Weights of a small transformer language model.
Size: 16 layers, width 192, 4 heads of 32 (1 for keys and values), vocabulary 4096, 4.16M parameters.
Training: a variant of Adam for these matrices, 3437 steps.
MLP neurons of a small language model. Each row is named by its layer, matrix (up: input weights) and neuron, and shows model dimensions 0-191. Each number is 500 + 40 x the weight over its row's rms, rounded and kept within 0 to 999. Numbers have three digits each.
A block is one neuron, or neurons of one layer that tend to fire together. Before each block is what it responds to, as a language model described it from the Wikipedia text at the highest values.

Description: Date prepositions and word middles
L11.up270:503475508454543468500481490533483471492519500485498596529528579528567502513456461522421442500550519500443467500469547540464439526562517541461467520474575562514485495473454486518490544519484506501449489613563423502471525510581523438579488513463506511504494551502524540465506393443574470545523496551512490529472466533388437530456470506481520511500511586542545554519498567460517472487552422467418513470507525478463406524459555531517489547465521476507495482500480499505520460473475554421508405494478459461510589498516457478467520488489520458482458555480564495539496510529507494525
L11.up297:560521536460570481430477475426557585470530557426461495509459505536531544536453482469478489467525463527462473543530576528504439492485474508521478489433524460517502410565483537494480437531534534485462562571444408521496486572596453516578475485437458520382484530533468525465518478528524538499482455509549534478509499567486504487506406448476565460478467554456524515524489544534548491566534480567417509433471511457518437499517531509461468462468540502473479487514485545467437584454565537467529473480512500475497539485485481457457509477491491554470543488505537497539496504506512539487
L11.up324:524519527483516392457469575538502520453588529524468528495540537527544463495550486495473530503373434540518480525503507435450459526515434546484577537508524513509520459531450501504482527431531517508491528471533501503505475548475485513481535469438410504480448581505514502473526444518449531501450468478527556413502447466477483486491483507518425495480431551485524435487455604525531513504498499538435418424471469496497494540499529483577445578400509544474496520535518488509543535456514559480498456499449541508525577504532500584490476563493454497561543527475495511530558507464500465471
L11.up343:542484542491549523507546468515460532549551523472498505453525473547545428467476510412497519400489467509508414560478442530493494475541468514541448502505528481616528517471451517519477499539488465485453464508468443492470527512582473468613523479553481427462530524481498471461544541513560512484490514466548570468531473471455462475453466544543472590528549554536531505508504526511526479514570528513443484463521456467522431478439577458555531497439491522536438509526484452521500516457601588444461502493521467517454504407515540480484510510482460531512507453509559496516571486445457537532

Description: Subject-linking copula verbs
L3.up1:544451518504464442503528506464487476524560542519524502465581517553446464502577504533570550545371494433514586470611464535482525550505474486494561497508509444482480537519515503438522491494464481465402461585542457493501532500457494472509556470457513453460550483446489502412451526533513473517478490501505577506498536479475486429520546483447519468485459520467482552540451542464504486530567482421390501518474526447432496527542541507512510510489537512591449464532497508486565547418476486527475486502500506551419520472481514460474555525520453481528564494508497518525445452495467507477
L3.up7:593423495502522517535554482479497516527500526474472504455490479477524440527521507483491499452424466512544569519592477524473412526485447532548457521458513487536513532499495492469441494516468484447530520485552497449481589505558486511536513404454464435517481507478475537504549526478497485584481455501486515494441467511580481456479491540509484535570431431452478500469464578561495477528527523440522591483522553467509568515557508432492494487491461476467461515505537469478544565481532483586493529499441469539426473509472593571456430444445535514493504436499461483516507417430530485508
L3.up11:557527503403470473535506456436529460515521476502498462525428479547526419519610510434503567443461514421500458475531487419507487513538490486461501525424567484452503557557551557438492509488531490520445475533528523510426606473465500489552523471532499469526485514453481544522526457476458508539459473519548508535481445476458434502503489525518536514482509445462572523493506578535503486572547477507525513475454538496471569489555593500499523494519503482508508448445491490500482517519491525542465594527455461492522485515488521460461520572540542559465478478533543532473534352524520494455
L3.up21:546540508494519521517466498465535505495499550540509582488483550454520426579533448455435534539472522480566558497503465509454523434497457501477516475439556454496532552579513506535535540533571505543457473556517454511470574506488513505541499441440438509500528511468441574548446514441441499499456428500512496594480531457472431433511506392467518530484567508533493504455476550543545515527508445482451472415522595435474508487483507484462523526461527610467484520484476502499493470469416464445474478573518465532460504480501487458537456453495467483554489488534465546486522539492504556493
L3.up72:537463451475486488535551490520477521599520466553511533511467569578481440473564457544477498520461507509420430464499468571444534499511525464462497451516538537512541521484435502426521548546483470548570474492497524529471577488600515547456538496542545514449429492508565460486502530431494578502487455519461599461501529456513402506501504487503467492520499442520506517426460520488544474461505450448526513572472457433543538521495563493455481571430488558510507517496526495496524532503507442534472483438523527503468493537533490552530538485441531448522614514516484542532522477477534558466
L3.up78:538519504527500451441513529512555561533487498485558421515524475550528456556462494477518502511506513451450474455553493490455529481494491549519495514492501467475487504441481448487479604563481409482512463515482554501494505462515499475439525527495582449521512543467529531543506570460481476576478457504533470485478513487538473418490525505513453529547485471425549510446513535488518428456494434390537517493476547480452550501512523482480487495437491565538523423494457605535433578488491486530537539427468495499462463548505414587575485500538551470428541475482513559523561468567524467473
L3.up93:466475525476523514410489515529570459495510475551485563435504499540492473526492503446531568474562501386478459513540555525551542424545519541528391519482479419469470571606507466525506523477385436485506472524464512518532547482543436478487512483503555560480493488496517532499543447445493427551515450491511514501464477476472445477468444521491465586448509545539471510520486480473528515506547491548467547496492457526480495402473530434563469522437484513451512451494462515490532504461511504522513517533542519484520414509485490462486565596543439535536532477528502491490436437492494506552
L3.up174:502418457494548529471608524463534515536526423516470576498547434547537494544550404503498489498560477489467528553561512468519548580546523536500518476436469477472556524493425498462500520521447515533523452544488551564533506485488532520508499491467562497449454494509553490622507503471474488518449455492539563446544489521506491442523530552419439528452529495533482558559505478478492507507506451462484481532547529518488544522539543487495493453478489531573532489506457579515501473485400475444565525460448481492463444532489485498575560502477460434461499463509490530471448452460546426465
L3.up191:592515449442557563458509545456539453489505468555538433461487551568516480506501441539464495519458455397503528521445504600522511542496543500472511549430576495495443482484571575502473467502397411532476499469503535497514536485568523574555541465527460473561525518478546548545462512534498528543458498499555533496475574497569422493544517517475449476526467505482583446513525485502488461509543494488485469501438454537397521540531491471509466502509459557515545518438482469505477460472494516517521508491532474457487526522447494458451451568469497472437490508472508570481424519531516508498
L3.up195:528452521518499515427559569556554546456501525420490436496593436532513464520493518500534537494463427477465417453512545496455498555608471566519438507475493455590461530452404496516505466498441460467486474549574505500504466520457556468486516480478484498511503497531600533562509499500478480533518530530466494529428483495482467478570517382473438546536497511485460458498431556518509516462540498501459574478500489478514486473534515505515464512484489562537492503473506501470614566484518425533494447463539501510538434527480500527532484497591509490482459487490445520505547467496520443528
L3.up217:516483406475540501430501504468502473513545509473463455574467503518459538530543461458475562483483454398469509476464556483537428491495510509563465490477467525454513535573495545496518492461482413449526524490521494475486535554502485518499518511490491517590476549542517501524510527495484465448479487523551544482453529471445453480512540537538499555508579400461551560499450455475501483488493468501551535475391548464481482524484491474540527500435555523496482486526522544463525546539543481443502565454507499435512472534551474677464538511506515510456462492489542561507555500560464452587
L3.up284:473482434432490566436459473480479475498541531529445526507589598457541467475515577475476541521459521467410518472536468550450511471533463496504463572347521451483479554484501484484503505463463467568505502495473515482494490562536580489477508547508533466528505505430522513539497474460492461514452489502598445456530472533407503509551530498434516509466493480472510502551475532561513502412467453465496453464494485458507462465488463457457546526449538516563476537467526543500547527492535457549540619490486501497550505443534488509504472478463493487524545499554529508496576488507522590530
L3.up309:528581526488464576495499494435472572473486520469541454486536486514508445543533440520541493505471535409536428495562527528447495602548499523533465490447513523519516491532479482616443462536550502469485486514514436481454530465488548471505537586495565422536457495538498575488465500477447468514500460529545489515495473500506473442488426468472560461513495508479558495532455481479517456540585502494415569418456540478465600498521456495489568489473508562490430494557481480440511521480538459479524464455485496500507526522479486577478475555516547552506466439499431484474447479441520486531
L3.up356:528546510525483529460440579524479502505490485540519557560462472572556445571496559489485512474523460522527536526485507538431554484535480589552488459456576497416520501473490421527533538483574452507512491494502486457530540495522538415539523556469445545563516497522498526521491492517433447472455470493514475521520518494540497520523492394489508529451474387488498414511461450529508491515474476509548572479495488419530548496540545473529486540387523513553478527480481492472475497519490580435521459506548450525509497552502504586559491532497475560487481437480439516507481493532600491449
L3.up376:478481551458477487512505546464525475539488473551467479544456470563561479550502558536550491486462554428522536529525618585523447491622465566483385516411512428535553479500400497545548493458449422531490451566442551555482491498538516455468541542499521516483467475468535511442584469437519531516474468483552522517462494541503537493553498514474510532496497509543484508573417519487485551471459477546483510428505527423480486448511526466532486523455487547495524482467490512505499471505471483474506479525507493549519470526419457528480537467546486483491509473527456510421445520483565494536
L3.up382:492497532455551506568443431486539488555561527558488566549504533498536461479485543453465511595508496464493382470532492529540539477501519511517443553456577561495574551413490493501470532499449474536556516534546570521510524505491473547499582530522507419475572524502435490456535501467454431425514517535512397528497468537486487430516492489523442515538567567505535556482484539499473522501495451480419464466479502555459525527491534499463513525460489551517500467509464506467584521474431495536562548447544508521479490543479444493521471515525515552496491395440487535515478481515506454494

Description: Biographical subject–verb tokens
L11.up69:472465487485468484480512457477454503497567471552510474500484623497564458475526459543503487465398499502514446534549477550496471510495533509488440506420565486463447461543464498583449502506533547533498450545487486502512508517497574460545496475505483505559537563493550468521537517476412468517493497562525550495455463456476403533474462495453497508473529536584481508431479495508455553512457442517490521439467491451423535514503475515464475497423553578534523515508534559425488562492423476527448539502573503572506553509439516564531474502430460443556474488524513551509487513565498454463
L11.up273:489519531449509535525577539436463488518479430580481560459571520498457493598528549499510486438524463535501531514577447560521525448510461539581469491457455482499522504491460527433518538475503493510487468572531516547457455471570526424456522510485502487480456559506486527522552486407488500483485516559566523542506423493539510547484466500503506478539487510488489492518474518480456477504462423460475471479449480569494538480517501347495483489541484497474485532479427510476471534525457481475485544537504430618502520531441516542554439496536517555488501434588480491549486447500483565485
L11.up318:480522497476412472477559508485414538515534451480555485551555524492601467517525572580494529493433524477471493497462485504554490462533471468528462474514556555528480451582457559579513486473481533475513542539487465536514505562549564449519477491456490384420519498454454527495478436488537466530436517518519526512471497523483449511486459437445497481452517500461485433532451551472574569510467484480453432499511445464431575560496573462486479529458522493514504509486462505518507489528546511548474571537508502576499529480486453504519565525436480503524473470558462494584454435465510486476
L11.up329:501488572430490459478559546439468512536507469523484519521636557523571480476550505550562451452508492524499455528477469482429479416498510514533443519511556460542450458437501551482558512518520534440444517496485497531513506507524544481438542545478559520519434514481448511523468422422473508493515525573551584529512509530462512556436463513498458523530519514481523471495393566453487467519448469510574472428483491508473560522536502391469494497533472496605511482533475553540473520479484516510495493522519473511538510506485499548460457522539524502507471458470518488536450442553516444417

Description: Partitive "of" after quantifiers
L3.up75:548498569486531516539592533509516485496526422544495528522532528488479484529475539528526504403507499459543454483574548509422483448584522522536479484495455489554443568448503578547460491515504528441552505457548552453419556418462442466535493474464518436454491530490500521510500426501467565511440456496502525468399478520532482543536488494471507489463476441494541526498463513541523488558495454567437528446474493483566517520507583488487507550427482584438505481580488516526560514427447469491546548552469539514494486472461481444514485545471489491541491488491533487442480455426517501521
L3.up127:506569526497463546559565503519549476443574509443554555492494452542495481429612525439542535514438493482539458428575503438481461514469517488483470512511494496547450426457462485496448492492552537448502499504553451496499455516480513531497494529462541431489542529463444502476488483530435520508479489444481506464463417492565500512576538498525439531549543479515508506494470554510536470526556471420473547502462511457506457451588561503463520500501487477491440479512545496495544582485518521429523517495517482453463545519465518528514440507484642489513516548517543511511535414405530516470
L3.up131:551568477489395501460473502491482567547482483527521550481501475502491450508512511517508499505500469413488498498467510539551529510549488494510475490491471519548484605494500461587496482527495520421513565479492486521435478443455524527507483522443443477521511521516513500422483466509562421400515379541489574470536454465584512557540499426490456510538454548501460458538491532510494501515511457523440497517430492439474531455576461475503499502520493460527481481516515488467502552543475531377475490560482495476557544448495526541535420540556518507523464545509524534532539445442453472413
L3.up153:556528518423499549482453485512514444469537489507498499534504491512543443531502538483472511521545495494430527519571546526445522478538535473476515543453498476447461494465487505419480514429523455502469516633412528504576463513528484448545563556496427480543429514417541483441481509498501541493535509510463584464548492519534499552507564517549513482496543505533491457500515499571552434508535584495494472477400416431514496414528484521525467505492438474494463483533550552444489496507474530464540490536499421525494467516435437487556497514475547504433410470506515513502543507488520465563
L3.up215:560515463466533503520438514539520543544562479468513544476463473395528435494530518510548461446494499521493435449551532481404487514547518531489424480524525489518437540476522531456446524519536448583522510504415548468561509488454527502502474532519513449502466501469537502519508510538517474506473433563476495487462433484391503567540475503501535489523549507510511539496468521550524521419503525466418451503453530426516487387569598484447473517505491541481528480459578544443508517485528463483559506556450446458522559488466454524492511475464520449468521551523522531493529513474589554466
L3.up273:540489504464464489454462493559500490502569468524564433442492499499558545519433495469494534471511565524518489454557521522464447407533457577528471513466522478501496516494494601527524505474457515611503476501505595429506464567520484505605580531526490551493509475505484529500448465509515496465486539570525517448496456551498482468499498500476510478507518518559462477507486504476581505469501490540453565450532530463534482446531480460427473532550463516554457375484516552483514470476431457473558498576541505517506469436493497504460467539475471460498487554548447514436594471489488503580
L3.up281:576588538459468504508579466504515513508451469499463528501476566481437483558577546495439514494467472538509466494479530511517529522563554508495578553483433477539485566442557525476496561522504537441415551552481520479442564517493471430534507464472444453492508568489524494489417448485445496438519425505498495486502511468450524512510495491479512519574465527466466520520505494601536474483507531483455538496439488478505512463525558493575462543477480494492494451515494510518518553493511485462528545448491410467443564493430516484491418495440480486531476526475578471384554459423485481474
L3.up287:516438485501432540540542492450493487522552478439533500509511527498449461529537506473536473492418515439502532512564515553457530514515448562524485538541424477560562523582455510472442514527572557482490538516439485532478513505450463510535497463536477479521585462458500498520540455461513502465470469534469474455451441471591469496516409509511518512575517494487482525540538548534545529387564512494488522490411502510499465462514546454527470487532486501568498466537547588504550555487543445505539580529464480473511560531498542516491434492459522384435495487471521497492562429453499529481
L3.up299:509470467472440519592511506506484476454595487483542559483452497523474553491476465489541522525464473451517448477505432453498518544489545497485493514499479353448445524577485505505471518550582567478601568554485490537478536530487473502531450493485480463518480525536462527517491514445523511536507420481499580483491532448530527456509458519491541511549466474433466499504499519519588529496481542376510555537378475446503421460544591484485492486486498555469469508542539491474521527481518460488475503518477464518509470587494481559530471516473566516447484460483519520539545453548504493532
L3.up302:519593464473464500504569516487534473428567477528583490488467452513462519615532531527532541464518483476475458539522556468492567521469516493488553429512479493480487501527510570499469502499608545521518511551461552507510480492419544506530480493470505486523560560494518507450427412456491484493498502522539407476432470514495482496566481465561513551466534527499506447486521572470574547442550522505439542463401464509505489447539544518519477454493540453492482486561465519498487510394500506460638506478462459542470494472511536548484481520522497509510518500546574491466469452468508474478
L3.up310:480514520481425476505537432514498450465531510495484465503446473441505521566478439518513511512458571458480485446550448425453546571491547507471496560539498511514553547520581524532458531567504533597518610524428505458473519478468536488555550521485522475569484520455472513503506472497432476572603479492523467524566486534460487486512520474515456462535537461492437501488553522509522465437511483522376476406401490436483452475512525510494540540514514520484525430506508505452548502492501423502553557564548531508504514465491505434509485469458522476454512451529519563477550449505479496499
L3.up321:526457494530445458440507452443479478500544518528435442540535413504477559482512497473449511486522505454510508511545468525472528480473467490534432440474485482524485542540493564468385508507498503550511518609507563521514476533553504550523552503534513497484471580425400527512523514480471538500492437584478518506518522514538505507467404480441461500524580463458487549503477518517524505474490473505507457425476548468495576540495572445512528467525478505519521461547579589509486558454519437473520478532544509541505539522485467479490482512518465492490560481513619471509520505363462515505
L3.up328:551551550509536393511526539481466447486491469518464500489533429557540600560519427499497555558526467490471438411574593498495533546491522491513445537513461432542476466554514545499490494488559534493488518555459539522493510501477508538541455497534432529555423599440425580500546428454548507495540452470508538457510531535554559510514480557453508498530441470475480499490500481510511513469499460532497545474452462512464477508489517432556538523497474499507477499547514504520472522513527422537598533538504493519436476522409493499483495508515531532484469407529457472442548486481477506551
L3.up343:502506526418456490479531415565537450403525579478523509509567420520470518531455507486488540501457453513392403510539510447524575465518538502526531544471538511491562504466513540543458566451558484488479539521532527439512510472565422519520421520478492487494473548514530481513468533508512513543474434504494451454491430500520451534487478441528466503512460453498473477502582505452542488493582530473467506488388500487458442524460504465508487518474475552512518448570526499452572573463463480508471473526484512491428432482536514540529545500496479452524501467503563564500516541551484484578
L3.up352:520468551459548418571467539454481408434487506520414474547564490505456487444496545523501522472459496532425532496454428521463468548530499496498480540455518553527571574494529451441480528406532552581413528532514480456514501434556432455554526482557512485488602529424502492479426486441448507527539457565507563479495465533549484539453492473504511510487448478584474460514458574567524471508528545492483453485526508504498483482506482524488544500423441421570553480467490511479522461481522519529492476529532498503524464498477468520450567503459520506537482463498521502526546494490491495445
L3.up380:553542563440483461492531473462499470458496458485482597456497410534477537471433496501584465373434468441412449457510501506506523481472576507496420497487502433472460460502511522578469499549506558573500522526543590500470545539492487469509451519487504472524545480527559484483462406466492439512547475510499540500506515564541527490522452515515542505516472571483492445503501503585534493545514468443467507478451543555476481506467510453507510484511495507559448463513461469498580572480480447506556512553524480587557501470441552496527472511496506527443541477554519447443520458488494542516

Description: Mid-word fragments, table pipes
L4.up75:519530531451443426573480511472508503478452528505544485482518526442558493460518535483478518464438485481524516480500551443507393501520479509529442463484512483546421557548457499548501554456526455436449506518576428573496469480538538534511470429502463551514604506475474502476476423529488560534530380517512488457476480531527516478549425517449500499550512567461507571503465544550530533507587476500483448475473501502432528518538508468455605456436506490416470509422453519465444512492494484464540436482540503521521555522484540508460485533521483533573498537489529473489495492469540497462

Description: Word and number continuation
L3.up2:510508523490504482517448482547418533528520547430524559457502552443457441573451474459473524454478456525422563555478491532506505566551526469523521564520500456543519522501516507556479569508526521456448495520534443513497510519507513492471551466519508471513564497468468516484520482470509505488558452585482440471560466531470509479464449468489509497468415533488456519473517507548456429484536503448398434421521478451500585418474523471497526518545494552494477558508553502461452597489553441510480543519520446549532540408426501482484528497495491561492586531513471519473515449455584490469
L3.up6:483496514455553438396444461517483535480504511516543575464514527485475491512482457531522561467496458483461491507523580593536445512471526485593467512489533460535572506525459630509557504523535455478440501486478482521499526450545478507507502525496463510538584532514512517520526505476439522469548504482493530469599429507436533488580483489513559528540504509514417537481574564531491424552514507396480411499524506580500495504520504505463505504547526538484524452558488523412453546490482494451533474490521519492451541442470549472503483456503524415445522523565466520507451524476518489535
L3.up18:554559533458501509444511488417510467462490438478530512448547560474470465479566455525548556470503525509471445500561491511486488548533512502469483464517511538409469516451545521489525562541526517547472548507533530460509526515510517575502483529458473482515538553495517527448523422533501517522536474566493463499464448509506494525453445458491504553515521542529551470528544475604513496500569496449498555351467395510546501448477571430486470531530512535476491486532528477524486516470481490527633466491525456484495533494493485460546492463473438563497576444467543517529497503456617515494
L3.up27:509508416481532508543497441518535524414537518563505556497492527428519514462434486518577556463421430476543402552462471486537422526517533479537511551561552431493524414522514530532536493493528531468488483546514456500411563555472542509531566477430502462519488478530430558510539433484475495496534469507524485504518488573486427510472513527506498469462434481498466476482513457533525393476531540446460490492517545544543452448535488490509484473460543546496442532480513474472430548505520438507478532496502480517492505492442507493502486563483620529486457557420446487508554496504503526549
L3.up28:588482465539540452528456540505467484493557506484515557480505483509515515480533478486536470470456487482517500466530506476388430540552523492490504486536508448499469494459514424511445543417433548471491552499510464499479530508525456597439547446511526556500486522474473519425493458471519503471500441518523551458441556487505499501492475528463509499461431488558495511562491575498534524509530504533385449461493410482521422536493553504547560466462507612482459532490545525434513544460557435569472484478549517489486510523502542540462468460412518433518514504497470519462436516540557505411
L3.up29:517547537498440474497499546506479499517467527453511485495524545508538497474427436507482554462439446476484481450538478488467467478513489470509464516466484480543469547480490519552423538495512495474438517546451550441493490416491557524504507414530531491556494556559448499451478454506527563517545411528563525500508403508506512518548455481458525539547501524530501537488443556560500563495557499510507552455511515443453434410548492492485584566533487563524434523476480515497510564504568465468509500450578464533506517476463447518458575470485543553483545414521524457417550523469471584536
L3.up67:544526562483463557488570530432467483502583546456464437558441522530518468528507497541471487514424513493518554437424511475507452556476426523503455503494473447510501455508535485539531510484551519468497625528568480534466469406462468469472508482533443457535455490515517542534480438525535558494510497483437458559537542522537493501540457523477546483548469516506495514543455499496552521523533500420470551485488469502472472436565452498521529478524493504481463526535451482473459573451562496497519424496546475526494615480522464522510466578440483549519434426504502488507426463545562437497
L3.up101:520503422472469525429497457455453526501555513451533476519464488461446495457501455498511505366446455492463460513522491487484544550506575518551480556543521501514455566454495531539443528464527560516493534490498499509511555436487510481467445441436515448478540512428483514510549438474487513451487452566602482474519480481543493494466472535461472561532438552461472545536565541509593507499608545474442463420512472478537537490506526428482588502523506524440478522567515508471454561463577483482518524477486489532533573483499521448488529472433504513519523454568511521483468474494548500460
L3.up108:511512498476468513507520501535483506431577462552500510500440536494448459505545444562535519413459527444494496477504476459494464478518512502513496443486534493545522412516457486549506540485498513445517560535588433485536532434475472540496483521443503503489419504458407540511528463501466516454449436533530497544541565532528478445546432453489488458566486487472485587523498581521529519474584455439444448505549523513540578531493604528490529519462561570530477541568515483423531539457565499515524480525505507535565518526411488513512531493500474548487522481463444468476489427469531456499
L3.up163:549451478470528473499427455442564521529505471489475418564552494538480468548513473454457460564487467393476404494539459489473447568519523438527569488507600446531484505488499502520521591479542488464536453620548458481470559473507517504476555467462447499451526480452555513515554434454544483473509544534503535589486540526522483516525510468487484507459454527585481534532466541533472436500513444475475444492505541516518550510505476471508552495489474537464513494492536487517500593431506423500526466455560452526560523513442547497547494546487465446499487533548521480458472521478471517456
L3.up171:535447486513503462396433441486534528438463522498488464525481389460434498559509465471512426461495499467432399483518478546515517536489473552508390486489506480473519552475499504489434503526529542495487525527491557562484509536538562503537551513454478469542523509444599506431540526501489449507526470542474457518484424537520515492527481455539500524516477574510510473512514472497598460452506511527459547413497475556546433488507556455508547547555444560431472484480580493443546526506511457518561468519486475445510449470478516484483462536432462520494548559516524525502498503471567551505
L3.up197:533490467508447530543502490555473514491496553463564522489459549430431524561514479491552492513456487488506549496468468554516492481488501528537525406493476500529498466454399464460524489493538516480418548516521470541545539495525516569485520458483454503448502520480425545469459478473492513514556412603514472488510432456540500457507466434488514592563489551519462567507529572547524536521620429490502505500503476486478560477480518453541509437500568563466484539492517530448530520407557510492435512462501498507502526441469573471468433484528508479518569524453572473481504502519576518546
L3.up305:460484521466479543509407509448467551536514512551483530516422523445441486539521570464546515465434484481517537573446563577533461549506440469488511484513449431482468475553434544507506511502453512458491584555535448479619576537533472481575485548478535546480510484446458564522558422452520530531497492529512437473452507494536473500520486491507459556496525488491515519507487514554481479518556529518484485490470491477455505437564523472514511492526590525540550480570560489460459542443525505539511492566532485538530504467450529505451459479464480494539538450414455501427499483552592498489
L3.up345:565445529494498445533490529541503495478482528499504514494495434464480508514393487401450480513475534520474494505543545526355431516539483539514496505450517502540442525455496525495440525506495513489450514573517487463496460540438424494536517445433490472513541439451508560441487531524567549500453455493552470499518442505539536461513455456513485569567450526481463488564502555519528509537574482522469516453512532445498445485495494478566508459493449581547500540493508528502531493466526501477479434563524397545521457524438574539523459557426494523421563470510490496517501460532533505548
L3.up369:464455557472467539421490495428552525468499511538531536551470510494451457510516551488542534424425558484541564537486482553521474571490453498563471485474473536545519475469492496470495547512529480494489567539402538464558487495529475437493475497544516459530540477517524484451502463480475529483448489509477430499503422483523538529458496474530485593515459525533445478465504575527544538537543452490484548451478472523483560443495559533476528505554422470540440551497555539456506562453564533446529433534571462482544492425511502528493527450478505544495608424521544434463505481479542558468
L3.up374:509494557500493487448463469429495535427523504473517494505440508516511470585430448468521469555457464511466469513496499532481448523498494438507469464420498489523444508490491504520431534526586509577485555507488491532558525443491489515443466429475443509546583473473490500476448474482496532520546472542522542487488417608447449509540490484483506521539457543482555489513479571579584521562538497569549515471413461518494518491483579462511506508509476480525504507558515463472474521529425474479509531568544488529493491520464412478487508560471445525497539415561596542568546499533553487517

Description: Copula and role words
L4.up145:552461473500434482562486516448538572577504473461501513534502521482524446496510477472542497538459545404503476457442492522493506523536528590528509544480521427543518502463510492459525464551495528490503457449498413507460536429473502535529560464528465508477503494514506544562498454419470551527530482484509558520486501457528486476446492569537525547516539540485477498534467513489477437484525524513405468430487545465463474506519494367563521536517475487527503517551495544470616595428558507521569569426460504504564500520458479452481444458446547487488441536502431513496481482460475479488

Description: Number and partitive of
L4.up38:593541454532515529443502491426528527531576462498493477505510529500555463596591486441478486487506495427493475440533426440494560488509522515509456486485461479507496522544482553510453547473483448539539477551454538559409507465443497568566524465551524525535533481483503523514546473463512481511452404525461451486488477460535545471514466510547572461526509582503427537527527550468527464494463517506415417545482589430512452512472525434496498528549460462550492477515544488504510569449474485468482549564511492506467535513480460498508504432548447455490495525510459460457461475414522520477